MLP neurons of a small language model. Each row is named by its layer, matrix (gate and up: input weights) and neuron, and shows model dimensions 64-159. Each number is 500 + 50 x the weight over its row's rms, rounded and kept within 0 to 999. Numbers have three digits each. A neuron's up and down rows have the sign that makes its largest values positive.
After each neuron's rows, "fires on" lists the tokens most often at its 100 highest values on Wikipedia text that the model never trained on.

L6.gate398:515403553510493506546502532622477527482434530466500449517484454487327518524477467529512561481545480513537464544431422500602478453477495419486516524518572471587431531481551443404512531466512515555566530452509544472470563556484485555474470449544502509414528592506558557441433610583471506555
L6.up398:429564457499632465548524494513537520523541510483492490429493552546383549488500603607514570588511532446521581490552546441482533486510495413486544477572537528493446406464541406474538473526436550457572485465560528485531447438446436536576489469523480498540522515567539523485440469501489464503
fires on: "ing", "il", "ary", "y", "ade", "unt"

L10.gate432:454451415487491403435546536477454542519427474482450471523511455506534524524497501452540501469495401472504480548571670478439644545480605559458444463543518499543533419603536570473473375519468520448481497534424570489458468462505520473483417544495430464526493473483436503558617498499635430466
L10.up432:486477443444689467629448504475563473393601470473521519479455483515429529553555568478433416546524451441574402489534497594503521571515469463462446494514500508518472451482498529418464497490381514493529476531457522640576561508530506466502466431427462437477460497503461527490509543515539556509
fires on: " V", "\n", " Per", " Ch"

L10.gate126:547471561505578447515533473549483543481518543554476558398474520502403627545451604444555513489462513560482570411547474575564486561559462538498459490453554428499486548501539533520470489482565478527498499510405498487492489482499494407539490524489562492491479531493550564539561508547505483616
L10.up126:494471481526538517434507547463513532452577473494512470449449568491518441516499571531536459521486569523499491467575534509492485459512433536522433567524459527560522457475506499576518541423459525485491529483398572493499491434573445375584469549537553488496484450501466340501548463563514493612
fires on: "\"", " wrote", ")", "tten", "d", "la"

L6.gate52:471519519503491533538492449466544540491394562533517499524550498489570432530561428522552455411531462531561471559561534469545515473490430468520472450406549512540528620601442504486467524499437617434477521547462521466502496520530642461570458520446614510474526488542472618467520508487487542526
L6.up52:532469438503473442526542478478526483521483554509503487498469487429464378533638510555608559453483540560552630503415421609474506503455434516482581497417521608610478587470527435565465497626542525448493472478389474483544498497486434533488480511497463519496417558493439591476475504480479450522
fires on: "ic", "ity", "k", "y", "s"

L7.gate422:380533443431633424540472426544586476530534443507527452496545567569437507484556499474456473444444539451502407544490433471459567534450485497485422456480592553488453577530492508538441540404554584492456472492482464478439532480478474555410524503484501554547452500474469508560484515560517467588
L7.up422:564572472455552525485559501531394448419473525563474447470514542437461516553561502503476617496440467526398477458479495530529547507557446477480595445491576527435497473480454467476487469463444602426496563565578474589539596359502554481540566454500492463510558530579490514599493477524483453615
fires on: "in", "n", "low", "d", "an", "ho"

L10.gate49:523530551471600531435472595509546498494482420495461466562466483451520451569432525551497495487484430628470441478607556577487482547597493516544541380560489434506580556464568598568543463563436554432577563506403466490451500553520494462496424430465510558500533494538536503453453571582407507484
L10.up49:495445452527516441530435445473409573474539562492468429424476431417471372476519474571492457488511567446523557487433508457336412563491450517486492487491492534486471536477555580531475494522481525474538482378437489494508490474635461404580511535399494515509543466537498566462471481512503428492
fires on: " and", "s", ",", "y", " a", " his"

L9.gate251:479467565438443522524474499505518477468491562541501487468505532495545598470389544493512538579519536479538568487513608560471446511388522525603438516465498573417491569527503505412436503568490482454497424562505501451448474469595527620545503463576539513412430532512521449520508521540527463585
L9.up251:439602477437461473564449527535529426525471481405541567502537453446475490407526511462469539523513456498459465527478509513489547443518545564551510472420531587547568497549532445495513485541573489455502440569596471587485562426468443488524531495446431548557560471541505485532504519566574415503
fires on: " \"", "-", " "

L6.gate87:528476480467519544496436502550527480492496489543463462523431416453567515458514411504504503459469470465534522516558520511475504467582481442420522426460450448438481543470576492505489423558498459448548484522519570506570509527561532466545502550670417480433540527571556542500543452477472491467
L6.up87:590457518563558523537489465504619548438533514520557408371520475457462519501460533450487477418473505518459503440526537504520497468459505471479451526462494535494588595485586487536525500479590504430456490555561525514579543569556501503441453499504487501482592465486431513496527505567409501426
fires on: "-", "g", "ish", "k", "m", "h"

L6.gate436:502440550507404543576645464572420491524502464545640475507547416457542483503491456414472468507498546536532435494538508505498507452550428485558409474418591550364508523449497430517483468516468538561523568556482478468439489463461462512482516434575483512542540463502491427450486572541532489513
L6.up436:410518511588518474491495446568466453507532442521558562442486465540465474454481465440462556483440504507429467501530439495584494495476605450393458465521512484499441450544527467461497566462600554500416495546512575495523451507544484533530528446427497524483478514535490497496551460489591501457
fires on: " in", " for", "c", "'", " the", " with"

L4.gate499:545519564526515489569446476491622463560574382458532399456459474591485511554522535515490466491452516544441461498522446434512480486470469482532524462522485586531386543569441418447522550504429526484358473528540499447520492444506600450495491443557579428550579448530590507508490429512434464452
L4.up499:526514529561547470508434503555569492507565498574507440384506554444459538404630513418497602484540499476429462462519472537492428543506567571552550466542480554543483473515479390527549488523512512474482472588532494488514486467490400556492512479441544517560458496526505562439502590451497584514
fires on: "ach", "ic", "duc", "al", " la", "il"

L7.gate372:606578460551543490442539527512504466452525521551487498506535386434509459487538573532500504445552434499542410577522514544495496558436487551415521492534542526464482527450463509534524440455460558578525494531508449512573477364517448425557541541519545479497546512613568400506490557531487494499
L7.up372:559490515495443538557525507522527592430506479532460498479589500415475471428457383461458563521529511469599457460534441470512476578516532498395477555519482578499394535410521497499569401491487508624515517468485496487498522460478448550596513529506482535473490406591510482506407522586479461442
fires on: ":", " and", " Po", ",", "/", "et"

L10.gate166:458482496441655494540564526574479512558440500432490531478439493440435399454526540520494549424548435537470536455518475537530515485492535526509490482456510510504454442511506501510483514536502536496490488502512595498419459505487516444569477488432472586534470427502540525590423516553479431528
L10.up166:515528407512540447512534403595495549562541493492475494481479524508489552465585462486573524521462442531552486583475531442566562518494515516447536477455445520610444505434490526475456530512561454506429566518539476569397468508555568545515506514527605555545515502526438428437534419481418508422
fires on: " ex", "mp", "iv", "ic", "an", "s"

L8.gate101:507499357539440434581590471541502501528396594521446459447546523574525449450487559410604539400535475429608491558517532510478480531506405489630532414485469466541442523580563537446447493439475518449479558521489524473499479481496564464483479588492462569457527428505490475419482474581458454462
L8.up101:412528508597434460496436500497440388424553455569496462475531483476535389474507559481508510457517466421500482507444485514434529457511381464475426548439445569463581493476494550516600489505579577422422594588482480493506469490525513443432536391484448481455479487497541398525535546526536496481
fires on: " to", " of", ":"

L7.gate413:504549506456441500534490502453513405392524507530500470507428417517439596544516534502524510528500492549588514362581512496429434570469561602554535518567449405476592519432439473516485544523563544492499449554527480515520502508545451504493445417486478504491478520564456523480502565521522505488
L7.up413:546606496524461515531512486548515450554529469437508464532570486461415486535536524465418425437460483529463632436475484523475466514494528474577480482500403532549543494448533456481505500515519571429552495604572551537497502377481480416498454537530452624493470550550526439423514402617540559494
fires on: "\n", "===", "st", "ent", "-"

L8.gate127:513511504444568564506498434516563493487448509499509460467521466513526531525543465516460515594483556559506508539478518528497440507466489529562492507606466436484481563505567482531489544531424587548524443559522607454414569417552548430492477468462598543423445528609539474488512454596500443467
L8.up127:548472518481488538502464480557545492568464448444444483483421496514526506537518540585547561519533586519466590565478393435443488423390525446640557553500476548495591536506431439414539478469466462465509438507474522520469527499525436447525604449469581493510522549489520500528491479475538578465
fires on: "ly", " most", " also", "ally", " very"

L7.gate131:443507482526480580540541549642467466467434500480534554456507558512548420546513526493593548453507501537602464471548448440529504497513495409451487504499512518431495472448464503507408463424434479488463581563500466507527421421405569561499461500528527473606577544513500433575481494553450480465
L7.up131:570484447563572459471508553531607476546531414479565591514492535486470481473538494581578551451542549495401434577524548471506554452528658426420566567447520455520520466417551555429489455418569563519454589511572537484602528478443508529547508496579495528465526499468556521516396489520534478473
fires on: "er", " in", " the", "pp", "p", " of"

L6.gate352:466545454526487488531519514518480445466418455491543538551553430559460480457273465498439487523519433493544528421525484427437518506472535497504456483426597564427471606429562602479439445509622462544568514527551436436522539511486498415483513358496457513407440498512514504434487500461569502517
L6.up352:402520490483415491410399547452607509422491510505525428412541410384534414528457604510486505519549489522480489462561525470452609460522532413574494547507534498458511504572437409550422448541542530457506568439538541496441462441473536476547533523460480509517444511526573500514495433452513411536
fires on: "t", "d", "ne", "ed", "et"

L9.gate480:642552491441436553462487471505572511439493450476509513470534528459583536489496506443559564467334525409486493485530523527559520472521462553562493455492495517561496377519502515495462461445457536498481473539440512493542493456507485460555493679531416413552499515510460495549483506602549461491
L9.up480:520527467498476519504508429481479499476589566502417544499530541496499527588599522460505556461416483540489475529460406499545498453445448444453579558533531522472576403516482547445518546496452503502507546462520480565517532462493501483524550439525455472520558526457569531507441547582505507465
fires on: " of", " at", " to", "ing"

L6.gate178:442531444550391474498490612554671457435473497611533520527505509432488406483492454431520512432589543496620431496496527459464520497521432510534497423568497535518543467583530546488430481443597577531521418543485556472525565378502469530505513488445481483468489464493506584460443494510542481575
L6.up178:496504484429422557583507511438546563449476473488478517513480518440506489437438504516515555512522535548585520534453475426462487461479496491546473567513363421551584532560490506452442474463489530457417521424490423419474472481458465501507461499510489488378530532457527571514604555432482365471
fires on: "ly", " also", "s", "ally", "ed", " very"

L10.gate478:503482464430450465588506423461400566482519501550465396445469517546465556505549563452435483474448536442493449390580521547570576453471624452529485514479496483508494557455449536482519522475582512524458326540535542605530490461469475504524452497479444500607537436449493518528561506585510414387
L10.up478:514503432472409516525511446498518436482460510589593562629550527462535467411543507506534598399474508512494455453440475476457480498501468545567494497528538512480574561549519501485506539335562482561516549497495437529517498485501519516537521538414484525508486491555512583407521564500458470555
fires on: "c", " d", "l", "p", "d", " "

L8.gate93:501658422509518532549505613561489493531516448503494523454454528586499429487498514450545600451528506529466568498495483471473496437571537447477476515542527389513472665551413464503475464509502575544525499511552546519459435447569522532485498481458486522475408515502520375500440487515571518502
L8.up93:540518415485582503588528455513523525434414569428485482490506467551476537448498510578550514484584409453496502530519474608465507516466418437447433466446496433432572525504552484494528496439475411472510530430510562517420509497383501474506439459360510527527485448452473422444455612587499504547
fires on: "ch", "en", "ce", "i", "pen", "le"

L10.gate93:489446560453506530535454532584400529540513483536549598511467440340441519488551512477484503470516456538501508523495593516494523421416445491527518589532487528434512654486443507567475516523589553391478520539526498508538492509609520512564506496586465476438485498507574473490552506495493439575
L10.up93:461447461435471362528551508482446439419570475450494519557500465575505515481567465529498431491616506548485512447636502413519441498530527512450468411457514467621507541438444492509471495480521533448392439507496534501536468473386444457444500551429443508517608504533547452423501452460534547461
fires on: " ", "g", "ra", "–", "com", "ed"

L9.gate434:547438447558503477508468464460487417525453543550476408559472557614456522557429538515471505513565502586586496519554464565499498544492407519492484483463553481488500527561525545471512479395492460649425541539518462510533518478520498449479487461544488462514511529537560399500497499535447537512
L9.up434:525493524532430460531540544561430405490514390500410578520508471471483490459453487574444537484426419496443557447599482515524505463507555572442557473562584502521497465497405483472528412496470546599472658507494528527509455489427453479550539355540467538476530470416415539517421475502538583469
fires on: ",", "ar", " and", ";", "\n", "ce"

L4.gate34:503477517535474520609478521577518563514556497429478575603469372413496476505511455471587471504527532548564508531461573484480386516550536482527456448529455552497546530562547469581438420599557511454489489617530533482491528386499461538493520524495534464460498563395466527604498486560578499546
L4.up34:512375513499444541578568516404591525460525456469507491519426480480558460526449559552573594433539478498511622540374502436474548460447460509542469539503467505529440538535541497533470442547545480431529476461508477510506477531543454457487624483482607546398474576481475490515451590560471544515
fires on: "ly", "ally", "ten", "y"

L10.gate385:570394513507475517481484480539455505451480434558525479512526530551592414480554489468397531491478568472572511510563586465425568490468585461464432451489514537524548469512442505459519494478556566476445496486539453419482470462446488445579448449462475493577492520585515435479467567387478521542
L10.up385:567518435469473481506518442522453515514446490612557460450555531480498490453548530485530539465499498512489565463536437447495544487379454448546437407521521546457594528592515489415487502448484555511509502523480450619570557596484431468520472450498536459460498503525524478491532544516442472515
fires on: " D", " d", "d", "ric", "C", "c"

L6.gate500:519429505461530568516472545534516461518463544550557556468548524453450484447540498491534479377509495433571426574481540472513508577475456490506572409448503564493515476551532340512535543524411519555518583563493461561507468496447452486502568625521511405551487547535549482494429497496436548461
L6.up500:519589462412441477518513387447470455436517471474582466447542409500528463496461506489528544553505548450535502500470549436498553553512513444495475452477518543464550452414520503493503503512515589388484585504495560445495455561594518539554523475481477484519583535500489378410462502350545520511
fires on: " in", ",", " of", " at", ")"

L10.gate105:515555542480440574513541436582528447481471572455595528487562507536534532485359564587503501401499577455490529532459635499527521463461578411491427544533501575495526479589460388571424488512467555557454544545416569523515457520609465629480564465517520459502473517455512449500481615474561486504
L10.up105:514525445509454608605540515465583523400510421507557550624481595561485512556461427451536510474447435453452528510425466360485543493497543549476606551456566569423524527502469457563542462616534529457553462572473541542535551464505491504445560443506565435503533479508484522533498541551565497526
fires on: "er", ".", "v", "-", "man"

L4.gate65:545442489428499492503490560538486492486562457505554555465512499457488570532507514338445453462515474454480444590523469524482516493557436587509431509481552531451479542519554513539579573553542434483436495566458540428580485532435492486425480458432559605459486441544544487533514568566419521529
L4.up65:563410601443445563536504454503455494478542570582574383515417499496479491520476492519582491567412566408529567538545449535466481460574553482531466480501417458511419579481547446494581423500490458567566543523575450477471492481526401408468507524527605485513466518480543475544570551426491484454
fires on: "ult", "ot", "un", "t", "us", "ized"

L6.gate110:490548443553525441552472520557513451487458493441525504513564473405459514488473531473458503476536432546453514506552458565522512519613465522512556485568494472486418550443486580395469454471414551385462522680559496460505522482449517577474521521475546530545436483487475547480519497445444575501
L6.up110:511519489458489484599489473460456563476468583442521552531435524478383536410541533485574458516514486519543461547502545494625551508561506554496433474536506450566474542512550513486483486491494490529445428542485462573497457479550502578575478560415536483408500587470488469470474316497496433457
fires on: " con", "fe", "vi", "our", "man", "con"

L7.gate395:556491475505309393487445532441524507524514375520533493502450398446423505465511526502507543506455475402473430477491457528566423517466572494417470489488475468476553544521457502516483513555497475501469500594502633421476432539546488517531604532553448518520530421496614535532518512479535453494
L7.up395:538529477439504465408489494414529410529518552547566547463474500552559558518561461454466473427398616410487506491489471428479476432466568520492467557392431528511450520454473550501414533519540482492441532552472599478486365591425501482503518539504431486555508515546493557477503465499581567517
fires on: "===", "t", "if", "o", " =="

L7.gate245:517396468517554485519604441482423509381542564477448539512569454558520468526585531566509523516550499615487436496443491476517467506515510455425560635468484505476424539428357525461439495552530494521426554452513457547505542443518523457531498442545498504465440528533569497502517481590470512488
L7.up245:543508490476564500482592408523425534577473501461488558499456486527420512460467492587522507449527446583521444543435483529467543476443419446456577578387482555550498492448519500481519365546471477479473518444593550549499496449556520554528576516527407559659574432521495509481495456512519529474
fires on: "n", " to", " su", "et", " as", " United"

L8.gate322:446513532539504460448436547568588384562581490487424494498473510451528645547483547458594548404482502556518476570599480570494459487500450563429475422530537480543493494483580501555546563470432414499468520510530537345538471484493546460459483442590669497443496614558535480490462555490515475558
L8.up322:656527531402416404456462508526527500551567519445498457426474416468439473409503525415535464467481534419470514514484490481544533485516510466503446462543465470504434550498522455569499629455500401521542517523517469457478493513438558399516559502500497485511451531440541537586606560476465553447
fires on: "us", "tt", "ot", "ult", "ur"

L9.gate483:549545455589481439466540633561498429466511496585607502435478564494559487532535482452495494521513475501514494483540482415510549482522424517525476456531515513449545390532646562495374475497428438422535578550590530545534502565496429493510556465525563488448482502536516507537538575514451421494
L9.up483:550568465540537599553495459420471592509488505510511511488483419409521532537568455529512533529575513553549539523548454467460563483486470441521505491526566472504493538546479539479553561499601491567530484494575497496493516430483461484474542519551551566496492528421584464566432475452517523556
fires on: ",", ")", "s", "),", " Go"

L9.gate224:453576448515567463402523551573462493459428491501466348470473486587536508467447501546523516474529555463557493536469483588418484512526491503517548489485450495550474520527538564494486545503530515521538551457597505468456417479533620547467524606464497543517426583479540520497458441536467491473
L9.up224:544522488445607518484443461527450513485474409532501459588461562519477481516486515531487505526500496459453519434524503487451499516510484604577477565539477471513504422499476481457557511513544549573449490419421542522489473557671511479558592411415472506518370516496544538481486554521506441522
fires on: " S", "s", "is"

L6.gate115:494533488353560502405501546530528512479557426487466427455524542445510627461506494531534496588444482559505456492423421479457506488416582521530557451474467485443536498553480492448519555463370478484518514525494418423427478571545487520505465468476555468529497398508466445492504489523511515482
L6.up115:547596521530604401460456547477542511427601489475522535459424521414487486497493503518502457381600522509406452499544420508474539503523483503539529507509493550474474477540464506484403448476449476557469526547514440521481452481496431500556514511456510435547524497514506602461520482579534551468
fires on: "ci", "il", "ly", "equ", "duc", "ol"

L8.gate391:572586561550515544514555486477582596542517450448431474562510504444594576438497411457468422481521530516476501473461532521483503494434423543545478528446469518514527532465442499486487555516537437445486381532517528537525486554443476489470489477553544496498492575488455520567474486485577534440
L8.up391:399633501450503545538470497413494555492553491459423467628478531471522558455423485496547431443478508506517530489447478531529496489514430574533540459502471432572446470544553436423471503549500468532449486437512477523527522510392466477585538538467526552552505555426497549604612469437528520455
fires on: "ed", "air", "d", "ate", "s", " Ho"

L8.gate159:568531531541500537453477496520469598452564523457458511531508464463523486505578471424443553518552516565564503496572427562494523620494483592455486479525527503554540442509567494426481459461434527517527532505477493468558524451511469518585533631488485493585606349496489470636494569537502559537
L8.up159:517574445531456464609439479504495560452445385482507536506465521443512475446521437535492541525596525448490487502545526513425578428493466469454474545581544493506472459498545480486514570578539551484465530518536413550469468406480495493581595466441496561528535591427532426466494500551474505576
fires on: ",", " by", " of"

L9.gate96:524499521491515460532461447523531580631599490482556572559464587470497337442508550530504443492449531480506460530503506426583439441582511490543496535480542393430523496630527470503526452484561402422563418451431590522508520356479568553491452525577460439498483499557587448493480462551487585393
L9.up96:550466606419558544477434444512510488549465569514435518509420534598617447520564492590412492453454498484567553505529522585519499433575494450456518555435531478502557461511509497413526516508486479504503475504478445451531554493543478461545508466517469515548500450499574487511399451519526442499
fires on: "w", "ta", "er", "s", "d", "cur"

L4.gate191:523466518533452462620494504458483397407518383496485599444494550509446492613488523495567515539480588522440474393525468528487515443433469498567536477495546523475566538486454490455578486478479483520474550484429505484434453547484544471443461391454439468475559507473538557554448537533523373545
L4.up191:510511499501515593481557478554528541497621453571545536507475521560447520520503488512570425493373471630501499525325494464495557518517402499524567572491538626452535452549450529396426558478484516515528491496560501528531472472525488510499373568443476536442505584591499469470488533478416491563
fires on: "al", "ant", "ra", "o", "mo"

L6.gate317:517501435455392499537472490565576522482515473505477429449522537554549592450448455473608460499514586428480558542578507491475457489490429559456472660475509473481438515505451498492493467492405544432508373538462505456431517413504445546360327453530511504484498493468511502543406569564498517506
L6.up317:455485472517475505510416451471491514512514431579476474409464472478589559570527527453576414491540475496470577446532467468491483566384438539486413521452413580487551434485519435547485518519490374569558377558496538456411508589530451549446490386566494489478480531381518552466499460518500514421
fires on: "t", " Be", "ll", "ol", "o", "e"

L7.gate441:449466540524516507529481486593637640496495521511467553558598509524527503548518468482481488496482526507425552432478559429553501501517516532534519442394501474569469520472541432462466492466491407437598439498474460548512517468489427615380414504462464497492487524528529491484508525531585505431
L7.up441:547476539389431493519602503426547626453496525452442527498380513539525433472430547544483530484433483511542529482376512537491489518598472538485500494506566473547533569447647488490544563569515556534475470506526520468546558444477541514482488500577503457514541475549465554524492434564475564539
fires on: "d", ":", "ing", " to", "w"

L6.gate342:448545624535507420509533478479471502445533525459522428486499496406446557478548555476591539554522459479558444538495548458590494479498453475428457417506550541488553426489592540571493497510456521526471525457522455631616496473462440542570503529441519501562474407525537536519547559500635488504
L6.up342:496507524499522545510463505538391500456437435603499439501516480482467521505511535473521509506435510514583555561519464575478524492541381505547494509505457537431508515503452456457519448543573504515429480488491416484569469550438470530653472494536508647533539551428459515559511602452557487448
fires on: " (", ",", "\"", ")", "ation"

L10.gate45:495477456620471574553583424405443526558499473589497545476457391559519529603517492464529533486530494565513488371494497549443471392491481539486502473513536563455473573488546457572477539521468556568522543487483511483509495480527423547409544614474603408435575531428539513590461479549443413479
L10.up45:376517535583385516479500458530531432460628471492484485518503592478437433471442459459508493528500493544507444470399475584494546531440512467479448514485506481478602457507464480480489614514533524558553509579449491509434473529436503488515588478509518449500489470634563563560465522488497392442
fires on: "al", "ra", "ha", "ru", "li", "wa"

L10.gate268:396543615536465539434494478558389468536452491531446439442528487499385465490505620549420466420526474508396484546422492603526439469484487436447441472512531401590461549512515519366485482522468491515569409475554416486478459467559539527568490500552449458508492545448439475494443585494469522454
L10.up268:548518502524498581586495456568548421465469455502430507463514565531553496469441579568559400544482481454469429418492515422499497516557475537549572560536489481550456503501460466487547529495490574556519584527419552517521533522624473500525471556433350464495367494522461459520569474448433518496
fires on: "s", "g", "fu"

L6.gate76:527512566433588454489447531466477461458453441356473514541475532559500503508503466501474514611473478434579488513482617492393589482517436417454562470389494556516505498455543542496533536560493578492530597483457506470546449509481512466491422398503476424521499473511519468455518535464550569487
L6.up76:533514535535513532526448489503605515482381507402515379587526510491539552436476412522565502422506565493497507459438456517519521599463458528468514448385489498503471545519470470433534560578455528470480538452446557532403429455464440467525469588497581503549510547410532432554486441440482533439
fires on: "s", " a", "ing", "am", "d", " is"

L8.gate289:525537515489475456532493524601444520505498492532562396459519563484476558456478447515461456525537452540583456474556519534496502504465564446543597545538410536479497401481450518448572483546506519570449520533503419471558560500468506382523485496447505501547462536547464454496577505553449536525
L8.up289:467459533523590443563536534497508462515556437518519485563459477492392488509467555462476468526489497520505465535443575546426449529523513424576588527486506541485607511386421447542549415610500513563479446483514472506526532553440441558504480436496493368390540489501472460507508497510462481519
fires on: "u", " may", "st", " May", " June", " not"

L10.gate368:486553493517589443487583462487503528510627609450502500483553444481553455461459553498498503476445523558482420487567424489445516499478632572537537562513450569477536440564535530499495473408513429527494497488466448563543603452470373488534493477550619508470479395482482416475441474581429429425
L10.up368:483482393573427494488554593392498375497516474581466476510513488477409506476507476513551518541538579528574500551574479585540531552537438575465378531531499473522414461527455485468493471429534531488465478550520468585292514411498420581492563500401480545527543518520524455506542500541486414424
fires on: "n", "/", "va", " to", ":", "co"

L9.gate131:567459598476528530469513386451453499488470570565542500505556472543403539484503584440479516598547501460569446520568471469490513502436493473489473423490549496466489486483500544553543458596512543463448504444492425552495457444440367559598472562579437589417521513450488550489457494577560482517
L9.up131:509492439485489492535457463531542413469421499536394511454459488506572475429541584574461619543553497491516480506494462499532521424450490487421455455481568519477515523543601475566477554470448501508488446470571514547524462458479487507490506576485397469544514528573444520450469560430530504491
fires on: ")", "\"", "T", "ation"

L4.gate463:412553483471497486527514480537497545523556502623534535457489528495520410406497513387485582448544554541536493531436526544529617494568530589566499469548486511554588519522572561491464412492461522442503532460525526501519416400463512523442583539471448352518524527521576445472461402574441432536
L4.up463:507564489544508478444434456520497391541475467482555451430474494588509528454410546527482593480554478413452432510494456478528554497514567473451462469442508521532506414549522556456415552436532643409470547446412546490411468500435525446507512536458518433572474526596544500433536385525527491479
fires on: " of", "gra", "um", " than", "ri"

L8.gate445:449539570552431461462601479539500523512570585480496583470454517429560477423505378449536551468393441440451483463433497570584505493474535479432428555496420518421419542515556507500368404534432518440498517535497590477589442459457522562466456572603519487555465542522510432524516432455520507575
L8.up445:540590448514472532447452452450489451427489547444605583457479442448485489489423598557473487413544550525565554468459588536571509532570536467550547554482509451491521460534514395455509484461430448397560540541505488535465594458511516535543581485599487502584530499507557521529550560503540420411
fires on: "ir", "o", "p", "vi", " ", "old"

L6.gate51:500381510536599345503446517591564505498462560491524439463538545509562479436546534491439575529495456532514590502507494528444524563459528555459497547528490516407417547522474429500469556481421455584539641480464477559536478597560472536480530465475439480542472533490486437446503594473545401496
L6.up51:411519536507538539440497502505563553494419521440587572503456485489539556501544501479365584522489453438472504490563426513511447529451524593479576497562548512495562465527419562555495375468451479464540553477622457512473509514555540518463508381531588558539508514471441489443551397496541580386
fires on: " |", ":", "\n", "=", "|"

L4.gate104:506484621467572433550582500464525389520543520538467495576560434532480523506510418521471513472396469526463565552494508562486521507584550507524486514535436525461491448480539533609443442505494527541501499455537516522383450558514592439588555638488493480572457501528498418500445435486461448491
L4.up104:552463457530516498455584475482532494613595590499519491496419426534483573493580478498517416443474453494452486508437556534461508555551444563528537559488488438562499488480537489445469538271561496586498526381541519417461561514580547637480483514543466457530468552558415515494420485437569460546
fires on: "s", "n", "er", "o", "ar", "an"

L6.gate47:495529494512533497593517498522487530453529434528414529620522529513531537456548433497506478588520549483556518522453526557444502507345525540483498448422531448455508568516546466511476482435471544470458603458428505551567544490530513514515538560446420423566446529380464487493558501562554457485
L6.up47:423437488500487471440582524458547488460517586522471585526562558487537533527476534470521468546453502488500564432593559445486448475527444421477523452527483471512563576434449512510527456484417539513454525565528484440422386488460476467501509443491414426537466528497584547554528533615514528502
fires on: "ta", "h", "hi", "o", "i"

L8.gate118:489542537528478454497566495550485515445528552540414416467540559467541574551498483482474549423442506499534437512455547513462484537436545558578474405512536511505439457537477554471476554470444521480514461438457556456479465521589418440449500351509583511578477369509529488470466546516470418499
L8.up118:587488441494463385468474445463384437475551485466518474450482557575502516515556498468435600495499618519509485525515554516462549572502516526521490452478518470509482459453469466552461504499491458469517619443505425581507508528509362553417586576548465459516539515432614536534491430592449411611
fires on: "ho", "or", "ar", "sh", "in", "east"

L6.gate501:539550494480495452494414500511548473497505519485553541549547502526504521500515455407468498547568535503463538469626484549497513465505490494482530474543497465457443467487516464580516496463522512512504476581554535562576454531546399508482457548460632551534486557525400401471559534513628478517
L6.up501:448505462548584437531510439405574471531427590468502453484510590449457497502582485488508600570490460440489551396531396438524524569474567498520495542609432423481439417442485462491511522448441530514504441465453616481479478507545510539484406500509548550524552582456402457420550539423573445400
fires on: "\n", " |"

L9.gate238:530547477444517473469415499527549540477501511472428463473563438480475500423565588531492464622493512576603498501555505547454521472530396555473467432436470492503561578498552587429479400448493529444577478556403490544550531508503475444569487503540472501533462440446513384425578565444436575496
L9.up238:514452428576473386505480507453566486446457563478489465460546334538497573560387454446513486509538495455436452516433620515539544426530517478449549528549473547524525498561476529509471428540570434445594552507551406511472508439550479540540490490534509562514510492427468454464498507575460531516
fires on: " ", ",", "),", ":", "ar"

L6.gate448:565474480442547475488537478519450558438472533491537490453470522543517481416499469420551444448623492502522513507512433580446468531595459493538485575523552504414502436587516409541458533490451438495561526475551512549443503545500449534527524479502485627512558533418451529552532463625530494382
L6.up448:516481523455543601465455508491488437444487567448428561492508434484639484525488501393432366480473441474502510564391519536478512496482544442546592531412453545451580463504488523563450532561554432460463557566549571573450480501472485461429532330577530529433441477470486504539463448592469511528
fires on: "\n", " over", " \"", " of", " /", "ly"